config.toml
attn_scale = 0.0884
tie_embeddings = true
warmup_steps = 200
MLP neurons of a small language model. Each row is named by its layer, matrix (up: input weights) and neuron, and shows model dimensions 432-495. Each number is 50 + 12 x the weight over its row's rms, rounded and kept within 0 to 99.
After each neuron's rows, "fires in" lists the words (lower case) most often at its 100 highest values on Wikipedia text that the model never trained on.

L10.up1248:45 55 52 50 60 78 49 57 62 42 61 68 32 41 55 27 33 68 32 44 76 29 40 35 44 43 71 49 71 32 47 44 62 55 87 53 44 52 60 40 20 49 45 41 53 57 60 83 65 54 52 76 57 64 58 35 55 36 49 55 69 61 57 45
fires in: "a", "be", "admiral", "is", "enn", "on"

L5.up962:54 51 45 50 56 35 58 60 53 46 51 54 74 34 47 47 56 64 26 46 52 42 46 42 50 70 58 63 59 68 32 37 46 54 49 53 43 42 57 39 39 70 51 33 49 41 62 54 57 66 54 54 50 48 36 45 49 51 66 47 37 42 59 53
fires in: "of", "thermal"

L5.up1398:60 38 38 64 51 36 45 66 52 62 64 48 48 51 62 75 47 58 59 30 46 47 40 44 57 35 49 70 54 49 33 56 71 56 45 79 65 48 67 43 80 43 64 65 31 54 54 31 65 59 35 56 62 37 61 64 47 58 65 44 50 48 41 43
fires in: "of", "to", "in"

L10.up654:42 30 42 51 34 55 47 66 49 52 46 59 66 57 33 40 39 45 27 76 40 44 60 51 74 48 55 53 56 60 18 53 47 52 36 48 69 48 57 52 51 53 47 50 41 66 45 46 61 57 71 52 40 47 49 69 64 54 41 55 49 41 37 25
fires in: "an", "the", "a", "in", "on", "s"

L5.up1573:46 44 51 65 39 54 47 46 31 53 38 45 61 43 41 75 52 44 41 52 65 40 48 67 64 55 75 58 55 65 63 61 56 51 49 41 41 58 48 49 63 42 37 53 46 47 38 63 42 62 64 34 58 62 40 55 59 38 47 54 62 71 57 36
fires in: "and", "city", "guelb", "hold", "punjab", "from"

L5.up1549:61 47 44 37 46 35 42 36 34 41 68 61 69 65 48 29 68 28 52 63 51 51 49 67 58 61 58 50 29 47 42 65 56 43 66 66 47 49 55 47 79 42 49 57 22 53 60 80 34 39 48 27 62 41 51 64 89 35 50 46 52 29 50 40
fires in: "to", "uganda"

L5.up31:66 74 43 63 67 53 63 45 63 52 36 57 46 58 45 30 67 45 57 49 80 54 49 56 53 67 59 41 61 63 63 46 64 50 37 64 63 67 63 52 64 76 42 46 42 69 42 44 44 45 61 42 56 52 58 62 55 51 23 38 48 40 28 46
fires in: "which", "e", "and", "with", "while"

L5.up308:38 25 41 50 52 59 53 58 34 51 56 60 69 32 39 39 59 33 45 54 52 57 56 40 46 78 54 43 35 36 64 47 66 48 43 39 55 58 39 32 52 53 48 53 30 69 47 79 49 30 48 51 51 60 39 70 55 43 44 58 47 42 44 41
fires in: "to", "could", "would", "not"

L10.up1822:50 31 48 45 52 33 36 56 42 62 47 39 29 35 44 62 49 57 59 64 51 59 55 62 75 41 50 35 49 45 65 35 65 43 49 51 63 45 60 55 33 56 48 49 58 55 31 32 46 46 55 49 38 42 42 39 56 51 67 52 67 58 44 41
fires in: "the", "with", "to", "near", "by"

L10.up1758:54 37 59 72 42 27 41 35 57 67 48 48 68 38 52 62 36 36 52 35 23 61 42 51 49 67 41 38 58 31 50 68 49 60 57 30 56 66 59 54 52 47 66 62 52 62 34 61 65 50 45 66 43 62 59 59 39 32 47 31 53 68 48 61
fires in: "was", "is", "are"

L10.up1992:40 47 69 65 48 55 48 66 57 48 48 46 64 37 39 64 50 40 58 64 38 40 46 62 47 64 36 39 53 63 53 58 58 47 51 40 53 54 60 46 47 53 37 49 46 42 46 54 60 36 38 52 41 57 66 74 60 42 61 67 41 61 58 52
fires in: "to", "would", "will"

L5.up672:65 44 46 53 70 33 65 45 50 54 49 56 25 57 77 42 57 44 50 57 68 43 45 53 50 76 56 58 41 37 45 46 47 40 23 33 55 51 60 55 39 51 51 64 50 44 61 51 43 27 57 46 38 70 69 36 46 52 60 74 43 35 35 33
fires in: "of", "ewer", "bn", "ll"

L5.up39:60 27 55 66 75 72 43 41 50 77 65 63 51 43 53 44 51 49 66 54 52 77 76 44 44 51 57 55 55 44 68 65 63 54 57 61 48 56 44 54 68 41 43 48 43 57 46 61 49 55 65 41 50 61 35 70 27 42 44 19 39 40 36 28
fires in: "also", "including", "particularly", "such", "only", "list"

L5.up554:68 54 34 56 41 41 63 47 63 50 56 57 26 43 54 44 40 51 34 53 64 47 69 29 59 45 57 58 56 49 43 49 32 52 59 42 63 35 36 64 39 55 69 46 62 68 46 68 37 43 59 55 46 50 20 25 30 69 36 49 56 60 36 33
fires in: "s"

L5.up1464:45 52 10 45 35 60 44 66 55 50 40 45 43 78 50 52 59 50 66 66 41 54 46 34 56 44 42 39 49 31 46 58 37 56 44 57 39 41 63 53 52 31 64 51 43 49 48 69 55 62 46 74 36 65 33 51 67 45 58 64 25 42 51 49
fires in: "that", "to", "up", "decommissioned", "out"

L10.up818:46 38 44 77 28 42 33 37 58 75 49 50 31 37 52 38 48 30 48 58 55 39 53 68 57 28 53 27 45 35 35 49 57 46 74 63 61 71 51 64 36 46 51 54 34 39 50 43 60 60 42 52 71 73 48 28 57 42 32 51 36 59 52 42
fires in: "a"

L10.up494:50 55 46 61 36 43 57 60 37 59 50 61 49 45 47 36 34 63 64 53 45 26 60 64 57 40 43 55 71 44 26 71 61 44 54 49 60 56 47 39 22 58 47 58 69 41 61 51 36 48 45 42 53 69 63 63 58 54 36 40 44 51 54 61
fires in: "be", "were", "been", "is", "a", "of"

L10.up1261:32 55 47 53 39 71 64 45 55 55 41 53 62 61 45 42 44 69 96 52 19 44 40 36 47 32 57 47 64 66 42 56 63 55 59 50 52 78 62 45 47 44 53 40 54 37 91 60 42 28 60 30 69 53 46 70 56 47 43 61 45 67 42 41
fires in: "by", "the", "of"

L10.up457:22 43 50 49 56 42 28 43 40 70 48 36 56 26 24 43 44 41 41 47 40 77 57 41 71 46 31 47 53 46 53 56 35 60 52 44 61 45 51 44 55 52 32 47 43 44 27 58 47 33 45 49 69 67 37 65 39 67 25 45 47 43 26 68
fires in: "the"

L10.up1315:44 62 63 39 38 43 61 23 35 22 52 39 51 51 54 50 53 52 38 32 51 52 67 30 41 51 43 57 50 30 43 57 63 51 44 39 53 37 66 57 63 68 43 62 70 36 71 66 53 55 54 64 50 47 41 64 62 54 47 58 57 69 56 37
fires in: "in", "the", "over", "to", "is"

L5.up1902:57 48 46 52 76 38 57 18 32 57 49 69 55 49 50 66 57 47 33 29 55 61 72 61 67 63 51 36 54 64 44 51 41 64 39 80 54 30 37 41 32 25 61 40 13 40 48 46 40 26 37 36 75 57 61 47 37 48 56 49 47 64 37 58
fires in: "of", "a", "with", "bachelor", "x"

L5.up1080:54 48 71 60 52 61 54 54 59 61 57 58 31 51 60 54 54 51 57 68 53 37 73 41 45 70 64 50 67 50 52 41 52 42 39 45 51 37 57 44 40 44 58 38 58 75 55 40 26 58 60 44 45 38 66 65 43 55 73 65 31 74 60 61
fires in: "of"

L5.up1973:43 59 35 67 44 71 44 65 41 56 53 55 54 55 61 51 43 60 36 50 47 27 27 36 49 81 61 32 62 69 69 48 68 24 46 62 35 57 49 61 32 64 21 37 60 52 71 53 59 54 34 35 49 55 61 53 65 52 65 36 33 50 48 48
fires in: "to", "out"

L5.up1057:58 61 63 51 57 48 57 50 53 63 54 35 52 39 50 39 64 57 50 67 47 49 52 39 57 36 38 57 51 46 52 36 55 57 47 19 50 54 49 53 35 31 43 45 73 57 47 54 40 42 52 44 39 45 63 36 20 27 50 41 90 27 26 41
fires in: "as", "who", "0"

L10.up1946:50 41 44 57 51 56 47 40 42 50 45 39 58 65 61 46 59 57 49 52 44 49 60 63 33 39 46 46 34 41 68 46 49 62 59 38 68 63 50 48 41 40 53 56 53 51 61 56 49 53 47 46 62 46 55 53 49 58 52 43 35 45 61 24
fires in: "to", "for", "that", "of", "allow", "when"

L5.up998:31 33 39 51 58 43 55 53 36 76 52 34 56 40 62 46 57 59 41 84 39 45 58 55 54 47 50 33 17 56 56 45 48 59 58 63 75 56 59 60 40 44 50 46 43 39 48 48 41 62 48 33 52 35 50 67 64 39 40 51 53 48 68 63
fires in: "to", "will", "would", "can", "helped"

L5.up737:70 74 71 42 44 35 50 44 35 27 51 61 66 67 38 34 39 46 38 47 39 53 72 33 37 55 50 36 62 80 50 54 47 43 62 42 61 61 51 42 70 39 53 25 20 71 21 63 46 46 61 52 77 62 57 61 70 75 45 34 26 32 48 63
fires in: "to", "and", "of"

L10.up416:42 28 63 34 72 54 52 24 44 32 39 57 71 24 52 40 40 42 39 42 70 53 47 47 74 46 54 63 41 43 64 49 46 45 64 61 64 58 48 40 52 49 57 55 36 40 57 63 72 68 56 67 62 44 39 46 46 26 54 44 36 58 45 34
fires in: "had", "has", "have", "not", "having"

L5.up1480:46 51 35 43 69 45 64 52 53 40 44 43 47 67 57 42 68 66 44 30 53 46 48 39 76 35 46 40 43 67 63 29 85 39 62 35 66 54 45 35 51 41 33 45 34 62 52 48 48 49 50 49 61 38 61 71 57 61 51 49 26 42 41 55
fires in: "have", "that", "who", "had", "has", "which"

L10.up1128:65 37 45 51 44 65 39 52 44 65 23 56 55 76 41 72 42 65 23 56 48 37 81 72 35 42 63 41 39 58 42 63 43 48 58 39 62 74 34 35 50 32 51 51 30 39 63 43 62 50 46 61 52 60 44 32 46 54 54 31 63 59 55 42
fires in: "this", "the", "second", "that", "same", "first"

L10.up1644:64 55 80 73 46 50 44 78 55 62 46 50 61 46 48 30 48 58 44 46 72 54 60 54 63 69 59 43 48 37 42 55 46 49 46 43 41 56 51 64 56 56 51 61 47 44 44 60 48 31 43 60 39 62 45 87 52 48 38 46 78 48 77 40
fires in: "was", "is", "also"

L5.up453:31 60 41 71 32 53 59 65 52 39 51 46 61 40 58 29 48 41 51 58 38 68 72 37 47 41 50 60 34 60 28 26 66 50 33 46 53 46 19 47 51 48 37 25 61 54 56 49 76 56 52 61 62 59 48 47 42 39 73 44 51 68 40 42
fires in: "of", "part", "among", "s"

L10.up876:57 31 68 49 50 53 62 54 49 43 53 60 48 61 37 57 48 70 44 40 39 56 52 54 67 44 75 63 51 59 46 33 57 53 64 74 60 70 61 57 55 65 40 57 65 59 64 57 75 47 44 55 57 70 40 54 35 47 48 48 46 28 60 45
fires in: "in", "a", "inlays", "well", "more", "on"

L10.up123:43 45 65 42 45 57 78 42 48 39 72 65 49 57 44 55 53 65 55 40 36 54 56 47 54 36 54 26 45 35 37 34 43 38 36 47 59 51 53 24 49 72 50 65 46 58 56 61 45 71 28 66 57 68 51 79 46 45 39 48 45 54 54 53
fires in: "but", "is", "and", "to", "often"

L5.up268:35 29 53 77 38 51 56 54 49 58 43 34 50 64 60 59 41 24 64 77 62 54 52 47 66 75 58 61 47 44 55 38 60 46 35 45 66 58 67 31 46 38 45 56 31 50 46 50 45 60 47 37 44 43 52 50 56 63 57 63 48 34 58 56
fires in: "of", "on"

L5.up35:36 61 45 53 39 52 41 55 65 43 49 65 40 39 59 68 50 36 21 55 39 50 53 57 48 47 57 54 52 43 33 55 34 47 31 38 27 61 46 56 50 75 56 47 55 37 46 54 45 58 56 46 32 30 69 68 26 42 55 40 58 49 51 26
fires in: "of"

L10.up1805:60 47 38 23 67 47 64 30 39 43 45 59 77 42 55 37 37 35 35 54 47 47 53 54 44 59 43 54 27 53 53 74 38 54 53 53 57 75 46 32 60 58 46 44 69 37 28 52 58 40 59 39 35 67 37 57 60 43 44 45 29 59 32 66
fires in: "after", "before", "took"

L5.up1177:30 40 48 43 52 65 43 59 52 60 49 49 53 50 46 57 63 47 46 46 64 34 61 48 49 50 55 39 46 28 65 38 60 44 28 67 48 49 34 62 62 59 70 56 55 43 40 70 64 49 46 38 26 49 62 42 67 45 56 64 42 54 46 52
fires in: "of", "on", "to", "about", "in", "at"

L10.up2027:38 49 56 53 73 46 35 45 64 57 52 46 61 70 38 59 33 45 43 40 45 32 62 56 72 39 56 36 61 70 43 28 50 52 52 73 69 35 23 59 45 54 54 39 32 38 58 55 47 48 47 43 44 68 55 58 60 61 38 60 22 25 46 55
fires in: "as", "of", "for", "when", "where"

L10.up1489:43 18 31 72 68 45 49 30 64 28 57 59 50 72 55 31 65 54 61 22 31 41 37 39 48 50 41 50 48 77 76 52 55 58 53 57 46 54 30 54 40 45 60 60 52 47 54 74 60 32 57 42 70 50 52 64 51 62 39 49 36 28 64 42
fires in: "as"

L5.up1566:31 37 70 47 39 56 65 49 53 38 16 71 53 34 46 44 44 69 56 44 66 28 52 45 62 58 61 40 62 39 33 53 47 72 57 61 53 60 57 55 51 36 34 51 57 56 53 44 46 49 59 40 62 41 31 41 26 61 46 67 50 56 61 47
fires in: "to", "with", "as", "his", "from"

L5.up819:56 50 46 43 50 60 30 55 56 37 49 60 64 43 41 53 64 61 53 57 49 47 66 31 53 62 50 55 32 51 47 57 88 50 63 54 54 47 36 62 45 65 72 49 33 38 46 59 70 49 60 31 61 59 32 49 56 51 67 39 38 39 52 47
fires in: "of", "in", "to", "with", "at"

L5.up447:38 42 62 32 44 51 56 44 63 47 61 65 36 68 54 20 48 56 56 60 19 78 31 52 52 41 38 50 48 48 43 52 60 40 57 43 78 47 44 49 53 49 43 56 30 29 61 41 69 35 63 56 58 42 43 69 45 35 57 43 58 63 60 54
fires in: "of", "small", "place", "women"

L10.up1557:49 38 56 44 37 42 54 44 41 33 61 54 43 51 36 46 68 36 33 50 67 33 35 73 53 70 15 49 41 57 52 73 52 56 34 35 42 71 48 60 45 59 68 65 53 42 34 49 46 55 61 34 41 59 48 60 67 37 46 47 53 40 43 30
fires in: "the", "as", "an"

L5.up692:32 56 64 71 55 52 51 50 48 52 34 32 33 48 54 53 54 70 60 60 50 42 73 62 53 76 69 34 83 49 38 35 65 52 54 57 40 56 28 56 67 67 56 44 43 52 60 80 52 67 36 54 41 25 55 54 39 52 66 42 57 20 55 44
fires in: "in", "on"

L5.up52:42 47 48 37 33 40 50 48 47 43 47 49 58 38 66 38 36 50 52 58 49 54 59 53 52 63 51 34 59 60 44 24 42 67 79 72 21 47 46 57 58 28 60 70 54 61 50 58 45 42 56 47 50 49 29 53 55 42 49 65 51 19 65 27
fires in: "to", "unable", "asks", "asked"

L5.up1409:61 48 44 32 56 52 76 44 79 49 50 66 54 48 64 41 36 39 35 38 27 52 26 54 46 38 42 24 49 55 57 50 55 54 46 35 52 44 38 33 41 52 62 45 53 54 53 38 70 53 57 35 50 54 52 48 66 37 60 60 43 37 32 47
fires in: "and", "while", "whilst", "with"

L5.up969:49 58 42 51 53 53 66 44 30 62 53 70 53 56 54 54 43 75 49 67 51 50 48 36 46 29 43 30 42 59 56 38 26 70 49 43 67 60 51 42 73 44 46 51 17 30 81 44 41 55 80 67 57 66 48 57 50 50 70 59 33 44 48 43
fires in: "and", "they", "who", "also", "later"

L5.up1967:61 58 49 51 29 73 24 58 41 42 58 56 50 52 44 59 35 52 32 56 45 38 54 51 42 27 56 48 66 56 34 38 54 19 55 41 73 52 43 39 69 50 44 58 66 63 42 45 64 36 25 58 62 41 50 40 45 43 78 35 54 51 43 29
fires in: "to", "up", "him", "chronology", "medalist"

L5.up402:18 26 44 40 43 42 61 47 62 30 48 47 51 42 34 32 48 54 62 62 70 54 69 62 59 64 43 66 37 50 54 42 39 72 40 63 43 34 41 58 57 49 47 62 25 39 45 60 56 37 44 37 36 38 34 54 50 42 49 42 43 40 71 73
fires in: "of", "for", "in"

L5.up1438:56 62 45 42 27 56 54 68 58 49 37 71 16 41 44 69 44 65 52 66 74 63 62 61 50 21 67 52 41 66 50 57 51 49 65 47 61 42 69 53 48 58 59 44 63 59 60 53 51 46 44 51 57 40 54 57 60 58 49 70 60 59 39 42
fires in: "to", "additionally"

L5.up1847:38 47 56 56 67 33 41 71 30 56 43 55 35 36 63 59 57 48 50 43 55 36 35 53 62 56 60 51 63 50 59 22 69 57 44 65 53 50 31 46 63 58 32 56 45 49 58 63 66 44 51 40 54 47 38 78 56 46 70 48 62 46 67 32
fires in: "had", "made", "in", "of", "has", "with"

L5.up1530:45 46 57 45 46 57 70 43 52 62 66 42 38 51 49 38 55 50 57 44 53 67 50 60 61 60 33 38 44 29 46 49 41 49 50 38 53 42 62 43 78 33 63 64 57 65 46 68 48 65 60 41 52 67 40 50 56 60 57 31 56 33 61 36
fires in: "as", "for"

L5.up431:61 71 32 43 50 53 53 44 46 45 39 41 60 35 35 27 51 57 39 44 39 60 45 64 40 25 47 48 47 66 54 31 41 48 33 34 37 45 29 50 49 37 55 41 28 52 56 41 52 44 42 43 56 40 36 59 35 49 35 71 58 46 55 38
fires in: "a", "one", "opponents", "best", "each", "to"

L10.up411:47 40 55 56 39 44 64 80 36 69 41 36 50 43 70 66 43 36 50 23 54 36 62 89 41 56 55 55 34 63 55 40 44 59 46 51 36 50 49 38 52 65 61 45 46 34 52 48 44 70 60 54 70 57 41 58 32 65 55 35 42 55 49 44
fires in: "was", "to", "were", "been", "being"

L10.up745:41 42 53 69 48 59 54 20 40 55 60 50 37 36 43 48 43 78 77 68 59 75 48 28 65 49 42 35 44 31 42 35 32 59 47 31 48 50 66 56 46 46 37 26 55 62 53 52 36 78 46 56 46 58 37 38 64 42 49 47 79 75 38 39
fires in: "such", "known", "well"

L5.up388:52 50 41 43 61 49 57 40 25 53 46 41 49 55 55 63 23 54 56 73 40 41 66 48 50 36 52 39 68 75 54 50 63 65 46 65 73 62 62 40 46 58 35 52 34 67 83 49 46 34 55 48 46 40 51 58 67 24 55 60 61 64 55 44
fires in: "and", "kaupo"

L5.up1274:44 49 60 29 73 49 54 57 46 59 49 77 41 53 52 38 38 50 38 79 51 52 66 47 45 40 61 50 46 63 54 52 59 65 44 49 60 37 23 65 57 52 40 41 47 65 39 44 41 57 54 54 60 82 38 59 33 40 31 62 46 50 71 45
fires in: "would", "to", "will", "can"

L5.up290:60 64 65 32 42 29 64 48 65 66 50 48 63 73 33 29 71 56 39 49 49 62 48 57 75 39 55 59 35 59 46 63 57 41 51 46 29 64 23 51 67 37 45 59 43 53 55 56 50 41 66 74 46 64 46 49 63 48 43 63 56 59 55 53
fires in: "to", "from", "february"

L5.up668:57 69 60 64 45 55 49 50 51 56 41 61 52 46 36 21 42 53 31 67 64 56 61 60 84 43 43 40 54 71 28 44 44 38 50 54 59 58 45 63 42 58 71 44 51 47 58 39 46 60 47 50 51 54 58 60 45 43 58 54 29 53 58 41
fires in: "of"

L10.up339:48 45 61 59 66 37 59 62 50 20 72 57 71 46 44 29 68 42 66 27 63 30 41 48 53 47 42 70 50 27 37 41 30 69 62 69 57 67 52 19 60 80 66 43 52 59 64 67 52 15 59 63 33 50 54 54 67 58 33 55 23 49 52 40
fires in: "of", "as", "by", "in"

L10.up1063:48 35 57 28 60 38 56 40 58 32 49 69 38 33 55 45 54 43 24 72 36 50 48 44 54 43 49 44 42 37 35 38 49 67 68 33 40 67 46 41 55 43 32 52 67 50 49 73 51 36 42 51 71 52 50 63 30 43 39 62 55 29 54 51
fires in: "to", "would", "will", "could"

L10.up1621:36 70 49 62 39 56 58 45 44 66 47 72 50 33 41 39 59 61 53 42 45 44 62 43 71 55 56 33 36 63 57 54 39 49 68 40 72 77 67 44 58 58 60 36 35 29 51 39 53 65 35 36 43 47 43 51 47 42 43 64 53 54 14 47
fires in: "a", "two", "in", "for"

L10.up528:59 60 50 64 55 47 45 67 83 34 41 24 42 43 57 31 46 47 28 37 56 41 60 36 55 69 28 44 35 47 32 61 37 49 62 30 50 39 54 42 57 46 47 52 45 47 56 43 46 35 53 61 48 59 53 19 53 46 52 32 35 69 44 52
fires in: "a", "the"

L5.up1918:50 27 57 54 49 62 53 50 47 60 65 45 37 38 38 45 46 42 39 49 51 63 46 52 40 30 60 49 55 56 57 41 53 52 67 43 43 49 53 45 72 67 53 47 38 61 31 62 61 41 49 47 41 39 70 38 62 66 48 44 64 43 44 51
fires in: "with", "on", "to", "having"

L5.up1890:40 76 30 49 72 49 59 46 46 24 58 59 51 64 58 67 50 50 56 49 48 69 57 34 51 32 55 60 51 54 43 51 60 56 67 78 50 38 50 48 47 51 70 53 57 44 12 43 53 59 34 31 57 49 63 62 47 64 39 76 50 48 56 45
fires in: "as", "and", "or", "chinese"

L5.up95:72 44 70 32 52 31 58 48 41 34 52 45 75 50 48 31 64 39 51 76 37 46 74 49 63 59 51 44 48 55 52 49 54 39 41 58 67 44 38 57 69 49 45 59 40 42 39 51 47 73 55 46 60 53 47 62 65 72 39 76 34 48 61 43
fires in: "this", "to", "but"

L10.up625:53 56 44 37 30 44 60 43 71 61 33 55 48 68 59 42 53 35 39 38 49 45 51 70 50 53 41 74 51 27 56 64 59 48 53 30 61 23 49 53 46 30 56 26 63 48 51 38 53 55 46 52 33 63 48 80 41 52 48 60 44 48 82 58
fires in: "to", "may", "will", "would", "have"

L10.up1852:38 67 51 44 48 57 56 46 49 35 52 34 62 38 66 38 62 68 44 53 23 44 56 50 71 53 57 60 61 48 63 59 44 77 40 57 29 44 49 39 64 35 49 58 37 39 45 66 59 55 62 57 47 72 62 41 33 44 57 77 52 48 43 42
fires in: "had", "at", "has", "having", "gained", "held"

L5.up1160:48 44 54 47 64 30 57 44 53 32 22 48 56 36 72 48 31 73 54 44 54 27 43 33 33 53 42 41 67 57 38 41 69 43 43 46 64 60 63 69 48 59 77 62 27 68 66 30 60 49 45 49 54 59 45 39 49 51 50 43 53 25 30 55
fires in: "to", "for", "from", "unable", "by"

L5.up942:55 64 31 32 31 51 55 67 58 54 28 60 58 47 51 33 54 32 21 39 43 39 39 51 43 26 30 55 56 49 50 72 43 46 51 50 60 30 37 54 38 50 64 39 61 61 60 72 38 54 41 47 57 31 53 53 56 45 63 41 55 66 61 53
fires in: "to", "of", "by", "from", "with"

L5.up1482:61 29 61 29 34 61 55 57 41 53 53 63 28 31 33 52 52 51 49 40 51 56 38 65 55 24 84 67 49 41 57 41 49 39 45 55 42 37 56 55 56 61 47 54 52 61 68 52 38 58 46 40 43 59 44 38 38 48 56 52 46 52 41 42
fires in: "to", "against", "avtozaz"

L5.up503:57 77 52 69 70 45 34 68 51 55 46 49 60 32 32 51 52 49 58 47 38 52 33 32 59 68 51 46 45 62 56 63 62 39 41 41 59 45 56 45 39 60 73 46 53 40 67 37 54 47 51 56 56 57 69 47 61 44 61 24 34 42 50 56
fires in: "of", "as"

L5.up313:20 50 47 47 59 36 45 52 54 56 43 44 44 49 40 48 51 46 45 56 48 39 65 47 62 48 74 51 43 48 51 47 37 47 67 54 70 21 57 37 50 62 39 65 42 70 56 56 65 44 59 73 28 41 47 42 41 54 56 40 57 38 47 39
fires in: "s"

L5.up234:25 64 65 50 41 67 86 41 52 41 56 56 34 40 70 45 62 56 49 65 48 51 65 58 53 77 68 34 43 59 43 41 61 57 36 53 30 51 50 56 50 47 42 43 73 42 56 77 35 52 35 61 41 24 60 51 52 52 54 64 49 42 61 52
fires in: "with", "for", "over", "naval", "directorate"

L5.up285:54 44 72 59 33 58 53 61 45 48 52 41 32 50 50 51 42 63 36 40 51 52 41 62 59 43 46 35 41 38 62 39 64 48 40 47 28 43 52 40 66 59 64 40 56 39 46 64 73 57 51 54 53 47 38 56 56 50 53 65 60 28 43 30
fires in: "in", "to", "of", "for"

L5.up637:56 53 48 41 67 65 56 41 54 38 64 40 34 75 40 54 59 29 43 25 37 44 69 33 36 66 61 38 90 41 47 61 58 64 42 63 76 37 24 31 61 51 75 61 47 43 48 47 31 35 45 50 39 69 50 41 48 43 56 20 20 48 48 57
fires in: "after", "before", "from", "of"

L10.up1891:45 42 59 55 58 55 64 45 48 46 61 62 57 28 57 35 55 29 61 58 59 51 69 50 47 54 27 69 51 47 63 44 44 54 13 57 55 59 76 39 40 47 53 51 52 55 51 44 69 48 63 50 37 59 43 83 48 49 53 41 77 42 58 42
fires in: "of", "among", "most", "additionally"

L10.up726:46 51 50 46 51 30 69 34 52 52 58 32 44 46 56 41 49 63 32 59 31 44 24 35 43 67 50 61 51 54 40 26 51 52 55 62 43 56 60 40 53 59 62 62 57 64 39 32 45 41 75 38 50 59 42 43 41 51 63 50 47 39 53 53
fires in: "the"

L10.up145:57 61 50 56 48 34 60 52 64 41 23 51 62 57 38 59 65 54 51 41 44 60 58 39 70 50 46 41 50 44 44 51 56 66 21 52 51 48 49 39 43 34 60 23 41 39 35 33 45 62 42 45 56 51 66 42 60 41 56 52 36 56 54 72
fires in: "after", "with", "for"